{
  "num_hidden_layers": 12,
  "hidden_size": 192,
  "num_attention_heads": 12,
  "num_key_value_heads": 12,
  "head_dim": 32,
  "intermediate_size": 960,
  "vocab_size": 512,
  "hidden_act": "relu",
  "norm": "layernorm",
  "norm_place": "pre",
  "norm_eps": 1e-06,
  "positions": "learned",
  "qk_norm": true,
  "attn_scale": 0.177,
  "bias": "all",
  "tie_word_embeddings": true,
  "parallel_block": false,
  "init": "normal",
  "init_std_qkv": 0.0361,
  "init_std_o": 0.00739,
  "init_std_up": 0.0361,
  "init_std_down": 0.00739,
  "optimizer": "adam_variant",
  "learning_rate": 0.00214,
  "beta1": 0.9,
  "weight_decay": 0.087,
  "lr_head": 0.00594,
  "max_grad_norm": 1.0,
  "warmup_steps": 571,
  "schedule": "wsd",
  "decay_fraction": 0.799,
  "decay_shape": "linear",
  "final_lr_fraction": 0.1,
  "batch_tokens": 32768,
  "max_seq_len": 1024,
  "doc_mask": true,
  "train_tokens": 229800000,
  "max_steps": 7013,
  "dataset": "wikipedia_en"
}
MLP neurons of a small language model. Each row is named by its layer, matrix (up: input weights) and neuron, and shows model dimensions 0-191. Each number is 128 + 24 x the weight over its row's rms, rounded and kept within 0 to 255. Numbers have three digits each.
After each neuron's rows, "fires on" lists the tokens most often at its 100 highest values on Wikipedia text that the model never trained on.

L6.up71:134143125124124164134112106084150124121125105127116129088161155102074118104107074102141162143104110107126083129083131106157115177134165084111136132173142102106146105151121084130133167131125105144126109133150115086122138104111149126162129124101112118130129173148147121120125129127143157151101147145084137120133136079157113129075110110142153194158137083154144127146153121093151114121123117108125073076146154093158118147160120119144111173125133171135152154113158110128148135148126101174070147145106114137132116110105137126169165136142120132160118110106114134122105104106149155128
fires on: "0", "8", "9", "4", "1", "6"

L9.up688:150144164132102150123135130120078105095150175144151121126144128100150129131103115116150097126116073162122156135151112089106128161122127088119155097143117151142132152113151125160104136160102110077164117154141127111140141133147137154099131166136128109130116127134093120172138130119128102133157081128100069092137121181106180132127119152188172110144163075114139156115115110139153132085146123151105110094101113153125139097137157133113088113163085106109125110157151137133139124112122096113138078170137142119111132105166148115103160124137105145081140115085111130117111117160145134158
fires on: " (", " \"", "ou", " al", " |"

L2.up618:112132145137096159110104173130093147111127118136166102114103096091089143141089175150150121146132116124140117096114124101132090133123128109127114135147092186116179078137111118128153158126141134133116112152141141099153131125134058110117097138130143136144144183176160124113161155126136103160115133100135113097142151130139092158169131161099115172107122102105133123126115139086158162127150117091127093115130115151115135157148151134114148131159131132185161196127095102119167081141135168120091118145143134160112109153140122133147119136085128151124076115104127109135132108115117128146
fires on: " Ch"

L6.up895:151102160131123141131127096116127113130137149130142144130145111127182122103135139136150151112141097157111079116127087072156115108080125119123113142136145113116159137090114146161097140134155081126140152150134128145126160179126112111107143147105109088114129123147086140148106154120144092114108051100139149114140133100117129115136132158125139159203112125135136124139103089117152167095136105119127153138186099113115127141129157141144115143121141150161138093126124146120166088065151163149113128096160163102123126106118112111152136120155141144113159181140082105173094111130099103127
fires on: " m", "m", "a"

L7.up280:127113167137129085119113137117125150128122130176136139166131103114175133094115125130135136104077152140117078163123115121146071108129102151134138154083109135142168127112132157115162142152116128140154137157130149210101138110082102106134114118109141145103104135135122133148154153116133091153165144113099146132132095123122127128146101092123152124084130121149149130124116089158144105081145096114148100135138177134136119105187067118115130126129153167108110119076095138155121128125089123110116133085157148119136104131133155136199122128121098145140109158151134111136165113119111109084
fires on: "he", "il", "t", "c", "th"

L9.up98:139108094105089126126147122099085095114134145135136124076112163101075137119138114130146105146119149120104130115129135141128120141113162131099091139124147126114167109164122128133148150165130124152161125136122124102102113073122124096108122103113081086143115151145152088112125107128178156107101133177121119074138115122145134129102158105108099127143119132180142154150142128172164144105135128140110158104163107115130141110170134108130119204136092169159159129174100110148140145129128108134129117138149154118105107145130111090072135143168171142107110129190091115125099141140126151105
fires on: "oc", "r", "av", "g", "b", "i"

L6.up86:141152168147094116113135150123113139142152122147125153098168110118173171108095088074127158081095129128117119118109115098144133144112164201114171128066077113171083125124136146148088149129084083099134164148146095099109180152113141080102102128155089117122131109145140125126129127128134109109134100141121136119137135120153140132134135129131135127118115114126123105175119117149101111142138121143143113118134146172165138159115131150145114141120142136136135152115087065137135129098140121123108158092125170096137115118158140135147143126165082138143103118120107112162147127109104185104
fires on: "t", "re", " it"

L6.up328:114096127160095175158105148102098123096090131096165148110150086106181097115109152106170154135121105150135131116163092095157094158105135122111102136128128112116118161105103131145101129129113132127154198161069095113105141135121107123123114089117126102094139146161122135117141131112134057115114107149148117134144100113160143138119133166083143161168139103153158132179096112092094131134163119152157108127166135169127141107159131144133122162147118146140160103137117124123098153107124101134139134165125109147093122170088144127089120129163140137120122109114121124139087108109148131124
fires on: "5", "9", "6", "0", "7", "4"

L6.up561:113127139170124184100121162140102152102128117099126141145152059115164100104097121141100176106122125130141087115057120123143140137090145126119078098107139121163155160129114143138131108139112159141135169149115149142088160179116098108146112110122111126091123125150141146107117125125165104107104139114131111137135137130135133143152138144110104154101135124150129104135103167083093146116192090106155135138134138164144137135130107094136104170177106176111178117153128137153123152112128133161107129153146132116130122167128087124156106128188145129107116126119135138117084130101144149089
fires on: "y", "2", "ent", "7", "6"

L7.up949:121166135130091150137108131157100112140166150179148124166137093128177170194099138144074089091122110180133109144164111090151115138097139177117110079142130130143130118121140083116097146141075120141125157131125094147117167130122106110096166098127148129098151118130116126152143164132113139106136118127134120131147161131124108118157122154116174147073119086123126139136112093128100133100124093147132130139166116116130144099159074147147105103132149090139139107138117129113125130152088092118088134095112160103145119135158117128159160118139102109134139123181123127132121144094106153110
fires on: "ec", "ent", "ou", "ol", "ot"

L7.up284:115127128149146155077136133148126151100123136151162146132154085107118085118125089137114153138134141109146128151131099114134112155104095163118151104103171128157164153157104121129134123133153095125107108136104104095131129138125102182115145131135118147112140081127145125153159136167111079111133069122126151102137129098147168144133105134131143111134118095125146186139129121120112137114144112145195134091121136116162118102169123140167155125114100122167147173094082122072179101121110132157139133104144148113074124127163128112141147120144133144084116136111080093154137096150118157177
fires on: " l", " H", "w", "h", " L", "ow"

L6.up216:154096141164155146118102125078125082142124118137119092079151139128169130141107126156155086152120115187137151128153150121127086137125151147112152102196117112100112115105101095154139126142116140166161168149115127151125137084128148125125141167122181133113137194134166130150129092160107134173141123165139133100142127088124146118145145124142150161149112128134147130103104090139136114143094130089123119146136134089138116141124107150084126097125085124133126097123138122124154126116126089172113077168147124132134128093087108114074170129117170131097124133124124110098119110144114151113
fires on: " and", ",", ";"

L9.up500:109118143105110167127105104118117114128135128130139119098145116093116118123098091134121153128081103101149134133155129137146129175176121086112093133113141092127100115154112147142126126143096101141105096150127095127078118115143128101131127118141102086167121139158116164101143118110132155162114098140121089108142125108182150146111170135111170175136104082173151126126143148123157120094086142158091178097170119117123147109130156130194089175133164126139166121149160079117153139147154108150126152102144121171107113146146159133118103124157124157090131105123126123101110114116165139126
fires on: "0", "1", "9", "8", "6"

L6.up959:153063155139129118156143099111109125089129114158137098157134087140150130104105111138169140164119150147161117143114126109122118148136148145100167119104160107134142097122174142133124149131077131154163126151149178138128148142097092081117088117135124150117136085136146138143135142138127101102133119077127131095136097119099142115110135149110129128083139149100127148166066118125142091145171129139133091126158092149126115126167136173112104124138111128144113147161105126101152108143096114121118131098139129105108129139130122106127160117152088137095114069113171106075152154152102196123
fires on: " of", "an", "if", "ou", "al", " at"

L2.up470:122093166145064172135128107128144174143131123160171152152115118098118116127126156127103137134062129119127121122131162120128113135119163152139112088138116167118173096096156131145154129130130125092117143152121174105135128093134133131115145086147130143160128159108153116110112144144100121138139155056110114106138126142160105140135110120127116160094129118108138114093143142059109127118094135118150156087124097119151131125124133168144153084139143134151171159142092155095123155159131170129091095150124108095094110158143129130170122137129073112117120099167141117095138128092129144087
fires on: "ial", "al", "&", "ical"

L2.up497:132144122125119168116128173158108172142129097122146081130098078124091155145122160149137157153157097145127132143124118085126106126125165098117102157130112148086170053153081134145138094121150141118133067157158137120137141127126100132133120118159140112120119140145139116118129137137129116167103113105127138102135120153104086147109129131129123151153131066100141115169104133127169158137141087062114125106129111160134118128153162117137150136163121152180128181116128105171178097120141095097136128146147150153110122090131119129137143126139141147145088166122115115160107105118121120169
fires on: " Ch", " ch"

L7.up383:160109149112142142135095124128129150076136136131147082104152112132133180112109119160139114034123118109144152126134089122180100112121126117088139134126146096098151116134111179128090144127118106145120143144143140140121152183106149149138125173149141108126184144162102108117140135103070138108113124089111124118150151139125155107092135163128175133115135102120140125163121111132144176110115149137158121103127117137112082073134129108146134124118155120166135109130161139150116151083162125132088088074133157141115113178109127137145132122139137118137155149157144115163104100134114126092
fires on: "m", " m", "us", "om", "ou", "ame"

L7.up281:111143149164090126088106121129115111131143133150149153127131110110126133114143152101116165087091119174106133110136105123133069118076107182101133131118106171153127163100128154146123118143148138134149186176092145126120122108122159121100188084166121106101125139155147123149139137140136042118145147179123123125142114118103152106133106112132106151103144133128128121105121085124114106122161079128138162138141135154106140088129117109145140127130110158140133130069132133106114158155088127114129088094148131112125118139161161132145130120146108131127106188168128126152161101100128131092
fires on: "th", "e", "t", "est", "ort"

L8.up161:121099133094084134196138117099117143113144175118117130142150096124116100130130115090101124127105126117123118151136153112137118117156157117160136147173127102153119178102115130156106108159145093145147118123172114097124094121148176127112163135159094092112143121157157153113128102152123170137114122128137081101128115111111120106160150129144137094163090108158137166153099116178134095122146075117163146144165108166098131080127129146163121125092119107159127098083145151135156119124116125152113107078124156126121130122076132146145149168170142136097096158130108119140160094138119129118
fires on: " be"

L8.up684:096134134124162132147109113129113154084143159098105168124139114116123117136161135147071130137156088095144108122067121138106112165139132142126104174157128124122153133111100098144148125154129081163136113155186113092098129101107128117123131108146110088126133143097125115167136098125184146095110140138134122126127167114109099132085135143150101144102128145104180153169121129154155133140149082092142143137170152112180173134113110125105087154157089148140136117188120136136104152116117133154110126162114141137105120141166111111132137144119148129094100147146092118097150090097105159113
fires on: "ar", "an", "en", "h"

L9.up756:160165130117115178132127101110119150122123165150123145110110100101126107108178123146141113096111131102119122119117138121157086108166122106111137149138149135114135128140109120171103131149120111135154128145157099131115141106107097153068129121155121140114167118167142107131141125098130147122096152116174100103123123164117120104125124129160164060085119080113136198121127121162144087123181115138111104143121102100154156095141145143158139133130147103167129098126138136117160159133131111159123139123111120115080136164151132086141160197132131147113174120127132101148129107091089120182
fires on: " for", " n", " w", "n", " f"

L7.up617:083114150132085124154084144132180176122124157154148136132154139108151122114133097113127133127129083097106126145155145142138123145147108148127147120120086178144134170119128156152128152138111132124152099125156132165126124104131119100146120101137139176112137091126136111133132159141106154205151143153132114114126110124104113131197089107128153079101111090109138159140125110116113128099151110102116114136116113148151142074174082128134105165120166119130133106052112101144131124147126089135090104118132167155116122117103159142138101124131134121158114181159134134124172127144093116123
fires on: "m", "A", "p", "S", "c", "t"

L7.up625:089127142132138145110100136134126166110095102147155114078171114103102106152110121148164138156165117154180170166132138095150099154120149148109172173145074145112150115129101108131108118145101121137138116139163137137119139179133103158087155094119141132094157136142172154126123122127135125161080112147101150110125136111131118151146140128130109130129122062134142133167075112118141172108134092088103123141156106140137119101162146135140128180137102160161157161141114112128171117120139093115106144102150129137097130128144141109081129085118102147119109153089131109146141105139116090152
fires on: " ch", " Ch", " p"

L9.up908:152106108135109165120111117124100135117085115126144122146126091118153102105091088136123133142106118138157117155111129154135117126136185106088071094081112089120132156104138119085126161123145136134169150133106129132124130147116113084109139151118102105122123171132109133156165121143135126103147140127102129128146117096184171171099158103095123113125110124137133095150106151124192182089142137109121125164159120167126148136153129131174158151082127145184144108138117128178139182109114130125124155118119138143116117087169102120106106153140110128143140098135169115134077129145131148108
fires on: "u", "il", "on", "et", "nt", "ord"

L9.up359:106130122146113114121097096102138131108124157131135136088133120110123079070134094116107110132087129132161159107165140107125137121122119086095152136179122067150143124108111121146127115158154113139159129131128103130110132091093172129128132086147131110123143132147140117124147107161150134138171176131098091132132127153148131136115124119090122128127111083151167138125151134174101147126158140175096119064138195103143158137124110111143146153162134143134130113107143097122166160141131126177117143101136129169086112148108185137161102141178120132123063113146135111118146132124152129108
fires on: "1", "2", " ", "5", "0"

L9.up556:105154145075146152147151116139167178122135132182153093108141152101123145124149096168146058163124123130120103135131111099145092121178104110145118133138151109101147115114105094173137132125111085068100106123124154100120103091137094157107124149111125124105176122141103127121152151157137137167158122124088098143136137140081151133121131114197150157113115089141118163103146103165193103133103093125133145134107113120113121133142133103098135175083156142154108122146137107102141128119108098129101156128101117142144126113171130132123164136110135152129150139133123157131115124097132130143
fires on: " C", " W", " ", " G", " H", " D"

L6.up942:137113127155135151126059124161115154103135140164142164115153134108163112130106101141157108154130142141109103131104120082124091136108124150130106134081178061151165132140107143130134119130100108201113107132097141115116157117126070090130101123110114110102094114118142113128148110145144123110148132109115133109136129100110137110167111152121105144118120139127141134153112139131107118126170110140160138140169154161168156113117141120101155145124099154138168151127094130103148136137108105168120143114128184118130119097178158122177140129143100145090089164158115102116132093138088190141
fires on: "h", "t"

L6.up106:148151102153093126090133141143144127140094138164127090117141130101153095079123067156169132166142129099118103160103109130142132123100162114127110107109095134090139131150108128124168180122144131157139143143151136156105141091112091077121119096050129136093123127139113087131182122140157111158099137102121145122138126098154184114109112086106132132141125122176123092107128126130141144127126092111132116135134097163150142141130123162149129130111155193119137131180116073123137137151142112144166144151091146165134118153115129135136105137170116154144116151100137111111097120118120160118
fires on: "on", "il", "'", "er", "om", "u"

L7.up476:137148134133157132130142149084098092150182120133099110129141137103150148132129122097155132133100099192125094125121143125156115132127110166117137120128100162157121113134123176127100138122136122111150177134116094117118168123104109097140100075122112087103128116136090148133137175110158152102108140162117133115147167103142147151142116135137151171130121122199146117119136146163112097115132150135129141094152146147120132162134073167130104142089126132101139137145095106162121086097100130135096168123109160101124116124166108094114119099130075159156109111147130112111108099098148191111
fires on: "ter", "re", " f", "ov", "7", "d"

L8.up619:157157163124162145152094100154121170126100161125114116140151110126131117154128085119145151124136130122159100139094079118139112116077126092122107196143138105129160170132148119169121128141106084167135108128191117080130097126142145115121113125129096091134148093144139160136137088129110157159125115100114165093134161127125112128179135106118147100132107093125138116107100117140191090164159098097157105128179102178137093114114129133158132138106140143133127138091157116127143121113106116144105146094122155118125124124117146114174179119123081142125122144136134100130113129116101149157
fires on: " to", " be", " h", "as"

L6.up764:107090157102131097154135142081083091160136117109132157128156109132127132151138149106144135140111156111144107159136173128100111122168135125121150122125145127101122123126135082149112147148121105109133120110138176100165117132132128114127132188154081140106139121118102134106129108149111136165173079102115153102144077100191127176117089103138094155136150176158123162109107061136131123147183132095121172127162122111091114153136115112118105152153166161141129138133104107092152112100118102121115143115123121130105110118116157133162128114123118146094114144108178122123181123132119103143
fires on: "al", "x", "ak", "s", "ic"

L6.up881:106166130141113117141122136089126057139099109101129115093129123110135171123114154111161156098114146123124159178130130111137155129132164175132114101092102096126116150116170129096093142137080125141168169142140125132136154129143136130092104111137097127074143141183063143148138099129176140128136124117144133122138093106107182105112174119152148129111102132108128140143107157117119143136121103119110141103139139144097140098125111164124116104113123158149089138129114166141141185106130100138139116109113129116124121093127103126147158130149152143106150125115165129082148121149095212136
fires on: "re", "ir", "ou", "es", "om"

L6.up13:111097110163080124126127118195109106144091152150136152125185127116194075145133101128155135125117099136136134106119133108149161166157165114137100091115114116153117152129138124129119098125113119111108186144118075152122112141123101108142125130139076129096118118147119164127137122117147130126121110146130093125138123144144152126154140134054175115151118099145153100148127142098100121140127113151153108106152122157133135103126087121134109146141136118118181136106137122179091120136149041160163140146113141135100109123122107132087100129170141144124123130125156122111073109131152114133
fires on: "8", "9", "ir", "6", "7", "re"

L8.up770:112102101166083173103115114082099136163163151111134126112133121124148142145127139109140168117113120137148100129112158101147156115123117126120109144128124090109112159118161135155105139118106101129136124164155087110123130127134146100104150126154128126134138100123090170129162123135142149071111149177113109131142146093162108137156114082127166133156114080138138121167098076090107106122153105095190118162176112189137122113129147121147158108151097148148106113161110131120112108110161136182108163133088115121150114173094120124093136155144114112121129129129161130175091151126137135132
fires on: "us", "it", "ov", "ent", " o"

L6.up369:055097118165109145103096146145069140159129152146161116084132103112136098168097155131120157112178117163153139106148106119147101107122135090126150148158120140130145105124106148143097100117142169133111116150145159122165103164156136109085141100150128099125109105158118106103114134132116127173129148162140126090134102150121133161165107134096131146134130101139132139184093138104141143146127107089124120118153112144107140087147164098121154104165099131159184192146140085126137125121148105115137109131117137126111111093137142128123145114108123138158113168094108129105080106143111105151
fires on: " ch", " J", " Ch"

L9.up15:166138162155144185143099114139131137103135101146142129102108101100121123073144093166093132112119132125140177157163115130134104114153119110076143109132160126146147113156151101156122131120142117110156108133137104114119124119118109138128106137083139166103186104161145072113106034120126161148110164166132145146124131141137134130156160157126118119104085124120125140137113139145149079134126147086120130106135111153120114105118132141123080147155135107159105073151132120090132091134126116147131093126158123150145127150158119127123152145175121155132116170165120090158136097079135124131
fires on: " with", "ith", " w"

L2.up583:142109131168128122152153113128137087162101128128173107172153148130100120119151133109137123130145149141122094115111052104113094133144123125135164117147139153097141104108097155148112183147137140131127159152177103136108101133134108157083108130120122150096151144133097097131129171115191097145136082117123129106132111132155091125104131135119180152118111126149139147050126133120144094142130132114124132154155075079112124094137107133106117111115137131139095086102167097156149109104151168150098107150116161114109134167128116130130116127103139115124145153160067118153124131097139105137
fires on: " m"

L6.up59:146125172139101138187088105147120151128093159150162149129188116110125090087121122125123087118158106066105097118138151100134110081155140111129116170158143097127164119099128085176096151126110114119145131127159082115076110077129130149140126136128072122142143098142146114117138108141141155139140131128136102116142167139173083105104115117138171106140133101106139136119135134143122125116102124141121096133145137119157137106109164122124145136095180063126122155128132109132157107139168106137137117121123143121166133113162166125094154163116136142150122160135114133077115091130114140122
fires on: ",", " |", "\n"

L8.up792:099097119160110159118113107149126143108158125145134133122133149109130138105109073147066113136168144117148120143103089148116089149142107138114124113099112149134153161126137152099124173134114139165149150146160121125102161074102173113125152114094112082097146072136209139158140105132142112132120106129148138119137145088136157151131131153137123121089130123143127141140118146098168131101154100145096109086186142145140126099144130115148103189108107115143128119125123167111127097149160119125099117141120125139103116191084132106109146113148173123105110097168108112133104140106124151125
fires on: "o", "an", "or", "en", "er"

L6.up183:153080145149128102184134143096129073142097142128159095138167140133137130132125097135170093143132108139128107106125057096125109150144118104134145125131131157127133139140067144163146173129127123113131157142199095172133146143130120123114121102124130118073177125098089084134100149115148124150143129132125125111138097103136101122103134146123163136136120106133144149093088082166159104100159126122113148153159103097145088093144120130138105130124136146147105096102150108122143076098161101158108124153116170128116120160102160112143120144162120118130156167143118125139113121097149111111
fires on: " m"

L9.up621:157142148131091143134091092096120124125093149113151090119132147122114142150107131140178138121099117100120078136103152136130096134122161126108064128138111123136152168167115133132127170139115098104155117140132139106112123132187103162128126117107086129146121140143109120120152118100148133154130071138158104152153119120108149093040157105146169177149105110140124163161097116149130123079068125134115163144135103111149136112178156136166070117107115150134136128147147118128177137110143108129137138122126138152135119136128103159113137110132136162091148093079129139118110124101133143117
fires on: "0", "9", "an", "ir"

L6.up379:199136189118126120144136146119132112135114127164156101132146124125146160120135104083138109091141116078122162108126160119104069152122145140130184131127149134079130112162123109192116131140125124094156143147122097146070110062108113106153110168117121100114135139153166118140105092158131121164164139129144106108141129103135073144119142146146156137128128106135139156095134100158129091128086130086145093131153139113134119136114132145089144167107116100136141131117149106131120079142149119159083117120142109121184123099144104128111133161105152140130104083127144129128106123119145138108
fires on: " and", ",", " the"

L8.up312:150189106130119114102105184123139139135161144141132142117162072130106134137138131141142139188115112157119094149142165091120127169150136091134084137142109142143124114158064101113134159152128096129134149168132126112112111112112108146134079131149095136113101147107125083138127159156152117149108118136108134082125119157160082156156094095132110155111106111141100152128099113120107123166115099089145119155154099177131112103169103161160183137153144132183124135092103109132170139102134123139077134145100150116128125107146130124124127128156133140145105144137102123135139094100108129103
fires on: " h", " c", " G", " g", " s", " H"

L8.up751:117126123146065121147101128088102121173154133157120074106149120099159135113098100118102178135127103171138121123127107112157102161109096116175132143126119112140128127116141092145134162109134134093173124147175080113132142132104168105107105115143108114134145133139132095143160139122154167098136107148112111127143110110116133216174135149120164112091111126113131097123107095101089136131123124134180127122168104144116160117153160135148140159129137081147104103110125137162116143133157139155108139130110152114150124156096160122133177127128101117151120168152119117106093132113119183113
fires on: " ", "it", "us", " re"

L9.up890:110117110127135124142106087170114180105140086126106138109133130147113102111159111162136141160123110153147153113079128123122130140166147130107097201166081131070169101108092167120114157141123098124152137144189133093106180124122159120127114100142127133132141111154149118139128125103176133127111155152163135134139144130135129147127153110089111083131142119148159138184125144125166148111160137102135130103126119125169135139153112129109088171128090158123122112145124110145118136162165072117116104156136130107120105118098110130139093124091149108110102088149131104125096132179106135106
fires on: "an", "oc", "en", "b", "ar"

L9.up897:110113111157125107152116087119126153137104116166144135136123112150115144144142123111123122143116106181171105152124151120165090167151118151115094142125118109142135120120148146083098118122126097126191112121157103105156119154111078110127079150152119090153132085127171156134143116149179142147115146153150096118148152174120126124160142122135150117116101126166129124147123150142149126112132070091144083103170093137138152110163136147143084131124081118131130103125086146152133119136156129159161131100136141141126106136095099132115136103167133144133119099102103125082093139176128155059
fires on: "an", "ar", "oc", "un", "r"

L6.up945:132127167139154149117125110128138143112103136185145123070163121132146091096120079099142118141163112130140156127163122119145087149143112117114206144190128114120136099147112113160127147141121123062170131139174121118134130101117163166157175145133131121118140131151131123130104075142139160160096130105129121102135126094121115135134107115152151093124117111138131141036115103174131154106080116124155075126141113123154112091122134145132160130121147093107167115123122097116128108145156088119070132136141119140123131127143096130108145117091134149122113116154108109111130130146130129140
fires on: ",", " and", " |", " to", ":"

L7.up200:158144143130110159132097131093101084107106158105150140162147061116121142084095077132113146121116122113123166123137116104149109173149156103097126112156141149106122106116144097128126152141126100135107119170144155156088125149097110100140175088133106148151162086149135109113137123163114143113161114084151122137143150121154144151123119142139098126094135151164139123121114136099141098148072128150145141120117090130128114123124089162144141153139147141144159152132142135115088154150122159142123137140091109174098115175129103107135137134158080139133096082110210126114108147094135120109
fires on: "al", "od"

L2.up544:120096160127114145148127074080125115140127141112137144165135103131157131134071137142127132160130145100113109132124177129077134152125159107115128121138138169121147091115184120148106133140106109134112139155142144110154099150134118103141113120110093148124130106087135122115121129177108128092167101049133142110138090104136157127090119134145107139111132169148134172122117097116094097117095141103137132091109093119113135142125116185150108096140156177127138178163115123095121103107100167143153134130091134142097124120131105123189152147137107127125119079163165124096149135111105116104
fires on: "al"

L6.up519:173161122147131144141131114146074099125130161112112144117131158085097126120120079095108117104138109114143101113118103130129094158143174120132143115148124104080128139141104068155123156140113119117125119167136084121115119078119152088148122155129092123136115146167113104120128133096179161112141151145083110116131171118147114119116130098147146136174139100140155133139142163140166138119109139147134144104128155062132123132129138100125059137146106152130182136117140095157124123125155097152076116105127113155081121117190152140112146138127144148118144101097136139109080116120155123157
fires on: "9", "2", "0", "6", " ", "u"

L6.up304:142158141137141135157087140111100151161134152123137111103132108131123142138126107139151119114108137165116154137129139108132118112139107179113154125111104146133110142130120114125132090141114119147148143143140157142145131147125119077074105076137105074077153088135146144139122138130186138114121109136106120089132102111136168138165133139168147136106112122119138141124150133171140123112131115122124142101150111133163131096137101168103117138117128177143090160125119116147166099104102068139139141086139161106150123087163168109144166108174063140109126144121154081101179113132097194113
fires on: " th", "re", " the"

L9.up905:121135145127091162171107143150077125104181170153132145112167119102146118122114087138117166096118076142115106115117096088136098141116139100123138163179072152109130130103166107187116139137125137070127132176180135134143101128111134149169132150137129094096155118146161147125121134117169105121137114112132108153127155143145132115122139157143122130121112114093113122120157125126142114115157109138099105152161118131117105096135163168147134133140129100087162171128136137131154115143170094090080095137096144161139129118120160088123137159162109148103125123135128097111123099141080137123
fires on: " (", "ub", " \""

L6.up298:119123141111179128104074122177136164093137149130158128122157116110141142142153125172140123123113143103119128145124061115120091179068148139112110131129135099129132158143099093125121133145136096141098108132133111116148107189125081116104143138133154103119130138162155109134150090145122102113152111157119158107131108099130111121147141133117118131127139115076145159187101117143171138136137103130145154141157131127144098109131094130140165163114114175161108149118117135084158117139097105148116128069144154122121125090158167120179136128120110119100087143100129108152125098088106176125
fires on: "h", " h", " H"

L7.up19:125183084151105159147108108083094115135136101139160131124110119106124113096146063158116144171123078142135146140150128103105086116139136074125147138166148131141097156148112119139189166119125144092094101161144134125150117094118112140122170118080160131070156124115137086142193093135147114177145157141125125130150092123129143169153098151159137161132113115107125157127134114131141125119140147116106133139132134137111126116118147137130128116130119138116132107140123170107149106134095127163124110151076141148124114090138150107133163112168137160133125166144098120103140110075101150128
fires on: " W", " t", " T", " w"

L6.up411:162094138124140112138134121095135138095195115112146116156116155119065152089181074143154135120137133158148150106159127142139107181090129118128118111119154136135128107108138168111105148147140106088141107163139117123073166126112067170151117127154121127123155099152138081116114113152118150143117139121167132136127148119118100111118144105104141105111123162179129149132176183129115090125130140125141122117149110109121132130137103076142136156121120109140173093149086114157161109097118176144127105072153130153101119118126116143163152156131120143110108121107126115169123118127110104115
fires on: " |", "s", "–", ":", " k", " in"

L6.up144:092094145164117179128110097139064151094156172147120159101149096131200063142111121136135138125124124151133096124070133182154161133109114094127133090098120137141161160131139162135121116146126146147140186132110136150134134156156148101135098109118168113071106081127143161136098107097134117130105140100141115117145114133144153147107109177108146149126130143143136138122094124069091144117150092144144140107146169125142152126111100161114067134134127141119125084137126143103105148112129125140101088131116106134158130159150112127110143116142153142119109112127126129118106116105148141121
fires on: "2", "3", "0", "5", "6"

L6.up361:154130138142138104153137146165123133095130111099134099176129093111181158112112131148123126112130158093129093147171128143141098166099183153091099106115145177106141146110165144125123146125122155135128141133115134161154096156119061114116117121106108169116167084135112116151147119153110068144123093101139141099135108105132156144108136112136106144105135128094129143156101137120117097134155096119134147144141132125132087106156090145159135108149161186146141184129108121107139077159084137141111149119158120130151132098105116117152138129154108139164106081125176108102145117133145145096
fires on: "al", "ish", "ore", "ost"

L8.up142:120157139164119111105121160116136103079150160119181134170156062127133134094155113179140110138100100153119108137161169081126134127134134112134095126143121183108123116135089080134115133130132127112178133160115109138112134095131160151115107111149139165096166111112120106157120153167132123138115135138149117121130145161114076160148133123154143120135137121159116116157120120095114127165115114114152129175136106155095144149168093118111148095137128105172063129116089157168146103101124118150119110116130123135135119147134115083074136176148096131117159143141125136144088124142113114093
fires on: " s", " d", " f", " c", " "

L6.up539:124118132131105107179101108146135139086128130129131149113157147102100132120135097121129158129135082099131202121125136098104145148141097114119138140130184145138150135094135146156146141129130083149148060153149163155087129134136075129132145108143108186126125085127127075124173096129139200181140170128124112123123142136124081093169137068094138085095113123088142138123107142129151121132102129111126123128127138124114134101151129145144130149160150124146174127129114084173133097143109142126145126113133157150111128095118156117115151154126125131118105161127112107110141118120121127172
fires on: " of", " |", ":", " v", " t"